{
  "head_dim": 64,
  "d_mlp": 1792,
  "positions": "rope",
  "bias": "none",
  "parallel_block": false,
  "init": "normal",
  "init_std_qkv": 0.0245,
  "init_std_up": 0.0245,
  "optimizer": "cautious_adamw",
  "lr": 0.000564,
  "beta1": 0.9,
  "beta2": 0.99,
  "weight_decay": 0.21,
  "steps": 8130
}
MLP neurons of a small language model. Each row is named by its layer, matrix (down: output weights) and neuron, and shows model dimensions 0-148. Each number is 128 + 32 x the weight over its row's rms, rounded and kept within 0 to 255. Numbers have three digits each.
A block is one neuron, or neurons of one layer that tend to fire together. After each block is what it responds to, as a language model described it from the Wikipedia text at the highest values.

L6.down213:123111132124133141137114175122102100124140106169129083131130120150182145091209167144120088172163096090196106121176107142151185135118149078096100140086112141134125137079125067082154106179116073103100139182123135111114126166087125098193162100101133136140106104117099095154158115143161105164152170116135134087089080144197083107177109098094139167158165155129127087182115054167143118164085191180128172195144107149113119151098119138067174105057101095139
L6.down285:160134119136154110072167148111157000161154122124133099153155131150093157192076158142098050117145184164139096121133136137170153104109140106083179104110167160132137112133163126079140192135144091087126139149169130140131129103182132152150099129130067120101129088087121139128149154091143111137079122173163128121166090136143192128115169116085087108119113115109104135173131110157174092117112128097165141113137149122099108149080099144152139108136095116144
L6.down834:105123185160111153149116163085168101152111109110169135123118138115126177084157059150209130128101113097152162088122124093101148125128125112064121111169132093114136110137126123123196135116068144097149129094091175116147147154099092147152083180132127099138115118112137120158137140137156041099129145064141169105135117109140141162108130144240194191138177136120159131125106181094158162089083110155124083078170115151114085146133146078062085039148159162106
L6.down861:171116143123107171132084132170085088137104176158121153143119169130115122143154131163073164114113108076150065164126149143105076136148141163122122175148073115147177177137106156110113131116184090178145183168103143192169131082154122167094168136113159116143125143194084140106096128139128159136129138063155139112110053186092176121117163109120105162169137125172154108123090102142173138113107159151106139154139137149134120136070106088094099129124141150165
L6.down1053:156137138118177115165154133076171049131132143104126097141104118124171100080187116111121073161093113131167108129145107180144109057157107084115112140145102161153138106134053171078143176186150082107155149137101085169105192087170135152094118097115119165146094108094128156142176136099117139161132079104124131210126086098116152084110175100137080142136178120123115058142153123153133109106093134079240126142144164130111179142082131108104058147124122180139
L6.down1180:179154176084141095147124083076166131055131132094176087144181115119141175129148164096175132156127086146133166099097135087141125144094160067099169123154079156115178101150140206163144089160074142161144081120165141140096113119146075092083108140135158070103078171143118088135112174105164111100184149148095166078130095164169141123114169146166081128135154119176144109138114186149106143183079138159122183139169094140128114210155112136147097119153193146157
L6.down1276:119151130159153218184104127151135083126110156144142173098174142214110123134145109200107100140128105126137139141172103105165149128138150068130114145116086131136129102157087163142075146144129117122157084123124139110137180105162114101203159169143207112151097136191190093126162144130127125126101106192159149079125107117102212148107061150176072110180140104138126154120049080115161152097124104120098084139164134134165162190107099111165136083116099157177
L6.down1498:140145134172081162125030111134140141154151157117157102177078171105153095147154118104131134065100105109129135104113126107128119172116129187150103092136163067198069145048131149157143141151144126162116129158106148121104144119121094094106120104177127187138089104154129140121090096085083145151062160055112109115111150139122114174163138194153131128177129181079113108121085114137142157143113129137173139161058170079129135094114118197127142092111171057126
Responds to: Main verb after subject

L6.down537:114109125177129108150112126115092109151138152080095130168155087130126123212106155101081151106153163120112093130190105108128122137130174143104145109120114143097134191174136064141123102117124193119130166131175089168158082098163157118126114159199091136110123123063160119101157206091163059117166125163060169080137081149144115193132168118128070135125146100119125100132160140165141103114141130162097136141136111142157196096176118119158136147120112110079
L6.down558:174110112118153120122146161093172138144127103148134108132137138161150134102097122112137079134099139109167073109160116136131133104156087154083105136155115160158106155103186118129153111128163138089156120156112029124135150098060075153139154123146135099121096091160122108073067143188134068125092123119105076120124152142112156143107148113145163151157129067073117110154185132132177115156185110124182110198126117136126144150163111093105153071112162129173
L6.down1123:143167103140096130221124164127183123115167102146143073185107076127121151084117134143089150119095137097136092108139158167103034132128158165174159092111144111144145095143106162120146118067092153113156129123148141211136095126169154177102153082117113185141098092072081094169108086167137146164073099174100142169147102127082148125149148137077102143110123164128155134098148099114115101122109138173167029123104130114151122127112116154183105141054117132092
L6.down1375:146086148122113104099123118141092082159083107164182080204080126138119148104129092110111167142068095109123126122087050155125139165086119168190155103056144118030129093100131064122116097122119142124155119143117155151088074127156079153111154123113101195158104141084157187124140113145107103141149123142108159093100065086173096203174082129137114186153150161068103089142107076093071170102121143121121157164094135130156135120144148066132123149089049161098
L6.down1478:134162120126151095125090063190109170131059120151167120085131126110145151088090218145103066127110089114183115161141072086124128141166137142120152115217124045129090133078135119078124079141146121146127174161150105135161084084157149161165151173127142116139108145115136122167133096127126141071132181093143151129139141128097102111178159118125177090138063130113147118132126091116119117106116119096185198139075142046107084133132130105158098155125157161135
L6.down1485:192167077143096128104164106166137114152086107120159114118149169169158072169115134150166099038133133128104131106150157127108097145141113151109114116127039144164106120139099057108114192112168182108113110127204091111140070116082118104122133131145124148112135172114118106095088147101128150137098127144128146086093113137114110160097059129108101167123137099132108175067124129122144163107105069103135120114148093131176157135127107139099145102137119028125
L6.down1602:142102089087090137054167103083140137154134173102104170137168119116148098085170154079171139128112144146150113115099116106073099164151173057151080112083152044105128136095159095129130092110156139123073114167149077105079097161126098110165129088171112094164134134057189184075131188102123082180075122139101139143075134086141091138094112152073144131130161143114065114088168144186106132127110126075095101117134146118146185130138134145114193150154066092179
L6.down1762:110083110125078132104127183150093100092158118099124111178145129145151181229106110143170096115192140103080101124149171147165155081156159126139078088154091175169105122144126118097165166176162154119096150168125061135095078150143146168190124152128134096138150118119141056168103145094138067127083080107115212096125166122089114144099167114111094126136149121101098154108094122107106144145098162138097055064155097159167127078161103127134117121145123205111
Responds to: Given-name completion

L2.down1661:059143155109140108123112111096107113120144140131183136167097118175127138087081108129137132183116088166119145140072159176182130130133118099117108128177124084165108181120111083200124110166138155126178076136144144127062062139096093194102138074122099086095127170156125174129109182164098131150186083092165112134091113150124187121100067149120112139092156106131123071126147123124099157156082134110134071089121153114196169069120169098112144099110185144143
Responds to: Introductory-phrase comma

L4.down480:123163161096130185135104106173182164055127121165093129123188099119135139163141109120141145216077082169162137091128124087077108130118164132115181186133053094104132142145146121153119127063143132114164148157136127155078143120134112093058155147142154103120095105121148123114117107171081136067135143093165177074158120121125124123105088122141112166118048074138119179084080117137148101119136124195142105124141105100133129182134149169198094165124139104071
L4.down608:184093144177160125095101168131166090059121156145098091203150135107135128169168123102107153101174199173127078113108136106097164132118135118119144077128148137134152128062149100229139097058134176126101133144106115145195108120200083124105109112138124140090135146112157171077186144133132191194154150096126096086103136130139158159127115151117179186091120153107124112069178095095124175093176125105153126136135144183138157115146123095131153097132121132069
L4.down675:161075095098109122114138109140120106145087156098092144187087117131124136143160114106124093079196143123115125099102110134108197125156116174154184074092155120133098124142137101126060113140177138116135117110148139188111202093140109109151097167199105112098123185141124147153128165137161119146068117128097149143064069142144101143153110194110091133158087098137149173138161214115096126125135148119142139181180153181203210199111148125121117109111156156124
L4.down829:117082125149132124111169115134116103111103057170119096160155070161144100113108128120113134124127152120121071114133108121123153191138089131073089063101062101113122056124201092159146069139227127073113113148128095128176148125151111132086106121163092134122089160066164143069145086109155119139090120156144097016069118182134187120140108156117085117168114120116149179121160153150148178110074166112124130164150136119144181158128129143112162147159119082111
L4.down1207:113099139140086144118190084106126076089100134101103095201100117145129094119171153122135109134156117156192104129066090115093125100148135119103099091087116111118109065184111084196156139186188183056102124157114132115137117175130143175139146106125149129116113111085145170077145167148099180154184065142148176056120098098120174144128098159127129189129121124139091120104130178093056125141143090098115141169153154092158139165122137112107172180073112117110
L4.down1547:187091107117116070133119150097076127149101163093125113157138103159101107178094127126098142114164139190181130109086119106155138092111117201128195121140099147076075125107121113125152160120172169092076068122103108124129175122137116115143114147134109171056170097104100155127134174122171114102087084145132153143083100118168157150163098141110187157090090138113128174127131147088151140131177187172163130113106200144136133153117098113170144117147159120101
L4.down1549:123176065189116130131136078144153165109153113177150159124124159137138101156117150173144110116143139148167120164135157115123105132136117116113207171078127147129091143123128107096086116137138094119108129080128013141175044138129139172161146228132149104148174148115156126134102135093113104135095083153137126153089151185106154103111151114133079151129145128121117107149186056134097154133226093156143143206091191190077135158159184096180109167094148096166
L4.down1569:164072152134153157093115129129096092110153197100121101114141090116109125103079175179138101146129102134149118098170171059128127128092083153089166097098179136107091124113160139173174127173170141113120152166091078065166135090131127162091093201171124124138102126145187096065160177092084152124118125137131123087086070138094067196102098110148180134126076180123143139126141116112146129146091127163132133187092132105163153117115138115124149104108128149130
Responds to: Personal name completion

L2.down1529:125119114176120106134077103093156138137116123077139136114158135117116129101113101153137066169177047091139156106103082123077115158133154149115198096143132113108096172124150123146124120104162150109149099142155139095129153188066207080141116180094147134119129126157133085110120083121116092131182139126134083081146120120075148171161048065150155152125096064189112103090169200155143146134145089121128158083181159097114162113138140164145151133142109166098
Responds to: Mid-word fragments

L4.down129:170155119110175176110159091119129128086158127111156136198151150225163101103168214139103097109102176128150138106163098178128106147107121118170134167052064139165122107117090189106085160162101104132157148097117117107196142123149042114174160154117173177118099175063117128112137125132160107158120099197099151202123127130152119103178108112075158143120163120114118084119101113103136118184137145113047133047089152098163150128097143170114175117127146113081
L4.down1118:105113109120157129149139134135095094127113144097168060128151191124118110121122122147133161146180042133109132126108132111157102085212133130075139129156139104111166103090135166144119172155099093108120175122090141100151160163146117098123159121104165168107115113094122124130122116133027137078113104143145188111121156137126199080113114182111155131100160119160087081105146094117128139132128090132065127112113131073118080175111133138129172186144124174156
L4.down1130:094134144146169110171188151117169125073191071143093160130157177107154118116142118114087172120104072139067119157133098149118054145170139116086089222135174152152130044163080152152109190168139101078139108131150145069161160140097063150135059113138096155161087129126152150165087089188100132166105173175081080128175126096133128072113110162116145126137156149150042099093102159135142056105147092128091177096142163098100131109171134152216121142123139134095
L4.down1156:150098086175153134146170094147106136120136117106171081131167110135160175129101169134160124088125144099096100125134110143134116086076160114056108107119119102139164168145133177170187146173072088169111113118071188146153128160136119137167208160133107119089152090092130156112100106105124087160090139123182170107083159149078092132203135099080159082032175146151117144116139103137145129111150148092035162060145152161134183130130093174117137153109137187115
L4.down1268:125123110163100094102162150154148163131108093120153134124214165118096161076102123072070128185160142135108166108151127129149137104154090135148154115119164087061167165153117157166082166171109107195156068094084154105127176133132135079145116109153152073115155126086158080168143121163154115132122109157132137123158214102150111154087105172164110130167134110207145218109191173118131078155116171128049099119128080134186163153150087144181148146120126154141
L4.down1355:102176142122099111109121115117118157125094096109120093075151131152101108095094070167159175219114106181120138097151137077079115113094100136132078168096166075110113148054136167162116110174102202104095129127121165147146131136155097154135103101211167130126114084139130135166086116140136119146095132094111134104105143134082115145094113134117155109129152146166136127087186178100124118140135157127087112128153100143128194099169146096066155117112120094082
L4.down1603:117132120115117151099137132078103073137197109165080048161154082164209096147180103172105135133094135093090132089138114127073117223171146126095133152184138105146149147169082149165097106080135164104120142144139088119143111105135146147102123120114105092153139107105124164054094162088107094144177102094100163160120166118124122135125114140087120095194126111150140195132128140117175116136113150125186152196128120129098157126121163112171150103101140124105
L4.down1680:120130138097169055100156166134121168134124096128124104107153133152096139081133124105162082132039156119167137111121116156120139111136122143125114138139083137089185157156049153059165147130110149078122140146072138135050115188137105116136174148090127131077148105125162138120114147161096142158063125125153116064127071117141127108107114182150126115118153111141136152098112111150155187144162073129147148033130163138128149181110154169164172170105102092162
Responds to: Mid-word subword fragments

L6.down190:136097159098113146185101182125135136106121106088161103084160140150129155177146122152162137091062109069114056132087099131114103102180182200144134186136131115120147099134136177176178133138136172087102108085099147134128087122077117173149120126104135134124094120178108160183142188122072065152121158115065148146125116097096098114104083119115177106175143142089135105119080096136122068144112145137119161105090165129114157143143145141214098098118170132108
L6.down503:127162120090120100148146112113161137142186160210106124118112148105105074145153157136210127171110088119165115191146136125129113169114097102087124123089141165111128108145122138112143150108089162121050105134172132122108117133097105148166053095104146100160070100151180152095130076115182154098107206108120175052103105103112105090173128096109122176130076066108159141106080138103136136131197159124144084080185174060139082125130158083123112108127152112096
L6.down677:112153123126148126156147156111068167102127087144139166116188131103131143157190148099175069127121153172140164108119173141168102087147143178125093110144104106094056171151135125148139080080147116118091083170142102116115113139178133073122064161151076103132109150133110123150166117223076091143078111114114140146128068118119106131122120137135161074204104106077161085105129120097124170101130126080170088098116175097134106142102110138094147120100077102145
L6.down903:122106155143066165109116128125146079126105137075096166115145135117092156130133119170138115128146102181152159110089100092126193128150148041150093103111113037180164099103127103177118147162170166101097135079144145143086089127189129158118182070162155112168141145136131132139084174096126117082091100141162154126119106081186119166226134163119138163089154132147124116116078085105136183139074112142106134112124094135169140043174135089079164134154148123140
L6.down954:162102107148094137128156116198112182131095116093159151125118119101117136090138111173125157141172036142192101182157151197111085128166117119120090145126136072144122131145130131148132083160135100136121151163112130125074133106132084159132079197115151140146137166088107118129162087127131102150105136131077107083097159132093147129105152129176129109163133122138153163140185153131181131172165152072143120112125165141213139111103137126121171156173161117181
L6.down1336:108132094126132154136153158124146193060090112146098129131135119156072146090076210119167166191123128131117107105189137151152125137219173069152083182105144117122132088165121162138106144114097154101121098155119159130150120122186129119191038153175122151125152077139144097164151160147143132086156092117088131079111087147172113168122119088163089036101173126130148126125082106123103152113134175143148087141124149139184136124062148108099140129177138110130
L6.down1378:104078117179169181166121122105180081082121179104167077078135100116138121180172166096176116121142155141125066110135106143205101158116114157113152132108129183138208167130143123182154163092075150118128158094155162155136091078145141088128104150112123116124102120081095111172172127088099097112117147046137100102090103152197145131144107074171135142090092156128142145100180152164116109060104172141126193116126124111071124122091125140167095138153159140098
L6.down1391:107125079100079066139161119065115120068109146115095138116136116145162130159106143109179114169134109126173138152123116078144153141085092123125137162157134110112129160125117122149119123133176115081150100164230167128136133157120099071174194154140092118096092149145120085151124100102154073123077140072113106145074138124110119175155132102122178074132123092170183139150143079128158079098105101154104100111086130116111077121137109102109138101125143170091
Responds to: Mid-word subword pieces

L2.down1253:149135218135137107082094072111132148120093143115144115097130105098098119108087154096133149151145140059139153118107152136133129107114081146190148113144111118157122121134108122137111109180069146131055123111135104145121210169066124138062203117105125172092143101144147171133098172135131128187107139108131174142132115133166136155119139065105115121130172158150127204153132129064169126119166134106118168131144137191167176119112146111137145179156129106114
Responds to: Copula after article subject

L6.down226:119099135090113102113158101134139146168142107154087086073082157139107129070164108127146094139098089155185132155132157114145152144083092099109080166144114158145154117128163058171184079111129115103132145161109139119144126131157155144107115144140152140139130081163164126124101108096108191102169157042097119143124200142134117149104078128133111124149144120160088145097146090181200172114116130137140122129114137124135138169167172155123143142148107196154
L6.down238:155133098140142165113101133144143082116139184141108063136131147134118143115116126175184201070133093125129128128130127108127198083126126092123137091115172151115134148196120121130134093153140144161119130114105121127066187105174151095126152084150168212146074122111143120146142140147102142149088129210099097140083151169130118148064192083140138112095171135105101106127124175159104105145152096089121094114112115118213122142107106116163144134129096146095
L6.down295:096088106078084130137078117182193117129095162175131100112173150125139114119109104112097138151119133108178118147080130148094131180101072076084105215204186170135143142200169124174102091132094111174109130092079169165133191205123143197134126113117087133144121113111152130154154103109101135068146156136066125144118149136166139132067123087127144128095164099106124117114124098107168106150101067079094145179148157107155169099152097119127116094097088127138
L6.down751:142084100147134111184108126150144100174121103106092129187167173155164167081083142159075214120117176106113137128137162151112123137129111113151135123149202135117131116147131148107119082073083142160107189126103202174088091130083117164161114141122125100139072111103049180098131104140184086078159097130171137139144133182084128113048151067136148112124129119127145103205098098128130110141115133115085093119116165118107140199100104162104129172087094122135
L6.down775:120166117104075147115133057127068138114124050133164136104147101150112128099084162135145075110140159125169104121115098160150183154153071143149141084129104145153120078111143130061168157159091091130151132110090148128202126114185116161142124126143125071161107111092132156147131140122041091134111139152164128194135166109096033116141145115137069194121099113153157146096143083139167062124105106162154120142140103106107176109079113123101121137135111117135
L6.down1054:141124138107126129094150143136085142104155183150136135067172097147136106102097161146134211149107109104131176106050138110102074195129125211169160128103076109100096105106172146106120082159163088219188128145127129125154144139143089126089143106079171175151117178130166178123160120110089127070117180135170135213111138082150101167139134127114161154165196098188116101115167132133124159108129109147170119120134171115121111152156125119103101122162046115153
L6.down1652:126136097109161087160097114185110145073095180118120101137120094150160080111132150108093121129130115132173117085104110113131134079166172135151192118085122179136136108106130203155155192091120148140165111157074133114143077087125104176156181103124143109165101114121090129171098108147100093123164098124096115177132094091171080143151175152130147107124103183141075135177121079151125114147140154176151135102093125127094074161140140128167121226081113214096
L6.down1699:108074111133159122092117083142147099162180115116182128107147144124105120140105114177133170146115112201099166114065096109184136183111133124126078128099054122110091183149129124148102055098066126086102150084199146158133146126128136088143158092164122090136120156160125159160179108163124209141128182122142066101139154160156086090138078105103122182129176156117112152169151085167190174129096104149095147086154160140149126104109098066075131065151148135159
Responds to: Mid-word name fragments

L4.down351:079164141119158133139100094097099146146113168092134156077118125116138095115116132165086121144065169138172120142164152168086158100084117161113179102124143074127174122111105121086129078093159091143139144105141110112058148132167114099129101151142131111167069108066089100155132138138140146099098205111152168060108139147086117091142156146159165084077179117129152143168097162146174128095179105077214150127156141085086096110075134158176171150128152087168
L4.down472:183079114100106146132125109142124172113152128125097189128125182133104109239156164071128193178115118115176135192132111147119146141137083121121065126164090077128109178138133111114162144176125123143143121086126200098058100193135076124145139152143095069125097142088132108174129168148043098146146141099102188128138084095106140124147081059037100142161089116158138109107132185165134220154115125067150102136130150168130181081146099105161110123105128168095
L4.down528:157084104105188130149147088172066128108126139095119192118138105133168133138135140073087153130118156135182107148130107172106102097074131127172154133112114118084135142155139146179084163142151117205152133120114193146118124152112087115145074113124105096156096102118170138179156091128105188112134185084160145132079110118100128100143171148111135101099157114143195080081092117144124104059153144089169143084148128090094166067133140109160164159160144122112
L4.down644:150132098120081110058134166109128114102111106189135066116121107132096160144136138132107137163137049114142056151124090166122153066141138141101162138106126159160103127072102185136160130135160131139154080122130090166136157119147130157072182096120158122155191069185143130121120173086125135152121144142149148143114167147091146092072135141136168117132099172117139112139099146123139159108103172112156173126111165094090103174115074132168153148156132159210
L4.down951:151081113112128126174082086184129137118136128107083164095127144104128128128160110155085110066106103068125173141091126109081128113169097090125162125099146102071110146132170127159074115080160103131089118119167153098161147133163084120122175079133100125101099157170088201134116118150168146123073138180172104091134161136109097197136084194199134164177162127143198162150126080113112156116189098158111104103126162170144120164150112111168121124134103108101
L4.down1015:126147154144169120118124097093114147124151106141147095088133134125142219133086113126137176147051124155109152059125161133134123151113155180085096119105085198106154137154166157127113110208143090158217126186117101131124166136129170137091141119071156072127112116099180124126109073140153157088157189172110144085196127156097116108097102178096172121103191111077150185141084082178180095174144084140160112151140092117134103139150109122171136141186121117144
L4.down1205:144107109093115134089096177148128088104124138138083100194182131132141135153137105139107104136105181106105136055130121165080079143176169157153178143087096091122141179120098091154141122152154123140086159147139152113157122144076136144166061144134124068107153075125110162105174149149115160130086131075112135092091166113101107134137083153142176139122105097118185126138144179116155071087110133094144096145101135159135158146156176089163119148093170109128
L4.down1647:167145118110090107137110123128104143172147145125125106069111094135112131137124132114141123147144144102132108139158187087105092102082119127122157133095141099135128170170098118153136168048143165083101167150148090147130105153158215112186152131096074125142130104121140123113151136078096109142046088119148167171115097170068099112186144088117095150130187109144164129179152103153154111139118122113120161172128130113142119149131122169165122142156150138092
Responds to: Proper-name opening fragments

L6.down4:196175160107125101131049152054118055140126134165135110177147102128120114121131108135079122194119141158121122124100103154091125111149173124125117088127136127165125105147134150107157151169094136151188107147186120146182170104099126094102074144115158176078128146117142147118090090163100145130075157119172138089160150146122139168083071127182075134146133110140194153161135145108114145128114165089092158169119077178155111081108088162105125092159155117138
L6.down185:118130108099136111175146115145179034116134150117131188169090073154129096115165103134156106175150097112140137156102076183118116076103081142115106189110094121126104111087140100096122104163147196139144128078058157086069096094132100122123165122126152106156129203138094165108134141146098173127102093115147143121117109099101179168100115100196127153153123165165107091141135147107073121115153168144163122107134107088163178183139139069130133100152156072166
L6.down328:080067130162149116186077155090174005125122099154143109093144115144131153122060110176145115133186120091137115149121105084122170140083158161113135140134156135099097109092102102157111133162131108125104177047172107094113115167121130103163173156179069145077118149094077118114119202163105133140135144140139141096110142121132137132100129144189144150130145081101151151103132092165090147127145130143061096139159148134115125149166161148135132128081152105190
L6.down602:156145171140134064124175075150095147180109133115108079128140064145112154158075065134106102117100116168137192153146176134143105143099079133166125152071155081106145094168142135072106134137118134182138136103122149076104163097091124098095165181176130073178150134153147170150109160116118114119134144128089061129092159134119093163148113126107101134100103114160143149118136111088140109121165159147137173100117128102143101121127138130124133133094111091091
L6.down996:200137120106123143124106139071136062089115111095104116081099087101167100136159095138117173108099138152130125149132103175111133098124103137117112154133138171131140134105104164123165111116137144113171129154105104145161121133116112091102052145141143152084144082116055086159139136103169182109094102114174136119145108178139171113116100070150064154123187116133206138135132125124159090087134161062133127104143123103085114149124048172092126120116199085096
L6.down1300:128078153135116150120100081143116153158132189095129151177057142100151173179152149054124141099187158177122149105159113082095122096096135136159136122140139159068180090078098143143205070088159127149105067147115150148138146112135124059222116079092107106137107169060196130082130073163145144150128106139152107152128115202138068115146150094122080144116152128134102121112137140114119160153118148122080122065143118156124089129118134118171115147159116098076
L6.down1621:102186142116125145185102167094156077103136095166113103174133130154126127104150078201101125134126104128108134125097108178161117095127138142092054135176096068113085074104125063175135107170108170109158068142080180106181156104116141156089116160134154142094120184158115167130122144144131125129109098148142149082163082133121190125136067116159131183147201130150152130148142130113025130106156130163089101095145078169157106175146131111136158097137169118132
L6.down1745:099098148137144136079112134142113052127146138105157100199151147143080158098175155142086124148149166127164155127190146173162088160130128100116180057187121099106117062131127120144165177148163131137145149145118153140116139138090129100087111152173076108120121120118133098125116125131184098158131133062160139127155141072149126140039124113147128121134161160136131173110119164149121131181116155138100143151117050148173092110165083124129126116114120154178
Responds to: Sentence-opening adverbial boundary

L4.down29:117153145165143097069166106136136173139120080152106122169092201118131108114156182130068172142052110158142071085119153197141102084139066184142135105139132171131091135140161180064147105098141115115131104148140167173100115142167095104120114109117095147145110131114185178100071087150098136190140129099120111155152091122136133117162108185146130118142111117062103158150081076129123113184095137179114077144114140193094105106141121148135142098097171156146
L4.down455:112122153127139110085124148119124069150103138057156139073166091104153102112066102173192146125133121177171147174114155071121111146143097140150140110143129107101157100101071104165119147152163130167130171098166158114135115175090159139124141130114138154128156048105130145083162164104141122137131173186119151092105117074082185134110119167143097166075149176092166137146128139177132157135192134160099165112137112084122172164105092134170133198168121160085
L4.down723:117110128181189155110133205172108091099133132133137166153176168172189111170165123157109137109120155108147111135097149139088123146090119110090102148113086146170168138099097092125138146141147119157202103090123110058145109138159060067195169155130195113065096149081088120114103159138149109186119126165091131112102137142190174112087185165123112113135110097118108118149068161117178120082187149120077145089146163133150140111115155095145161176123152167097
L4.down853:113137140126195098175200106078128137092125119159112114131146118155169124094154124104150124073147121171152131147136156167133116083100155126107185112102141119104124112210172089128097160143077110081184131125146095112073079139115136153114118162064179134104129148172076139168098114114140151149109152079089155141104153159121113109109107102148107209099144063152100099123076136148114126172128107150197111140069135079108140134156103144127183126123141101107
L4.down1492:116070143087182082145129129129174148124176111126136111197135115149151149160123079159138140119099129045165079099116143148126174072130157133182134154094078104062126144109198139179251157101181144112150118086120136116067108145181154142135122109135168073198060109128143151138150169115200076130104139131138178126176156153096091129133129125107109145121120177068100150118125119144119137122147096112160148048159137074113161166149089172083139117149103087108
L4.down1619:085089119087104138119114109122090080149065134121119095148139112112119165165117072151101188088129150158154069121110120172085137144088122127092124086103088127122137087167130150163158124114224165153218168216149088126111148135118199110110108165073123129106107101080161127132120136183117154110157093076147199107125190106138159163164090100165181176155116107104113154161120121089172088135094114113146139140118124140146077109151147130116143107179134117114
L4.down1670:109140152142153093093115134136148140179131118172060140098093117166160195116142136157122040148089169124156084097100100114126174175143153078165224127139109121065162116087108160117164043131166154167158094158142144130136114136102149136157180163081107073168103154140159158181116151100150083105113199163133106143123129096124105115111146101140136077163116081139068139152066120185150097100114112114133129141076166076163111181112102138128176136180152125159
L4.down1783:086127104120183157144126177130163134122131178144083112126197140151089107153069118148125178121223140146121130115155152180134117170152123125144153108125134163096156096140121088139120188085139170141158166133148116178063155200085116119120165159134159166160148151137073083169120184106155156115157152095094189141096146165055090148079167165149129122157123190155150122124110171150119162156174148126121091173161178148152124109159105170163134124161151127064
Responds to: Be-verb after subject

L2.down1503:113123092149099157120186152148173106141050152068113133198133093152177129128124104096111105145111101165150162067111140103155160102079175125127103082055118080141114160129106055130129137130129114118089125140106172141114090123153137152158099129143128147000114126114084158100147100131143192130150156126117164081123080115162157176188076165132143172124112142150098064112109088176119157110102172116117112120081116156089153112097111108162197145086103128082
Responds to: Personal name starts

L2.down1080:062136098127108130170172148135182137140163113123119088131134181084157154085099165111168169110148118138169154160157110106141111153181090090140095160143173058147131130147133145135188152115048115148134170134130104107165176130121152147119103118136127105099084170131094138130124117100200147136147162132162149181169134105175118122068102094147130110066104149149131096103148138092075155086177182101119087137183144114154151149121064094109122156068107162109
Responds to: Year century prefixes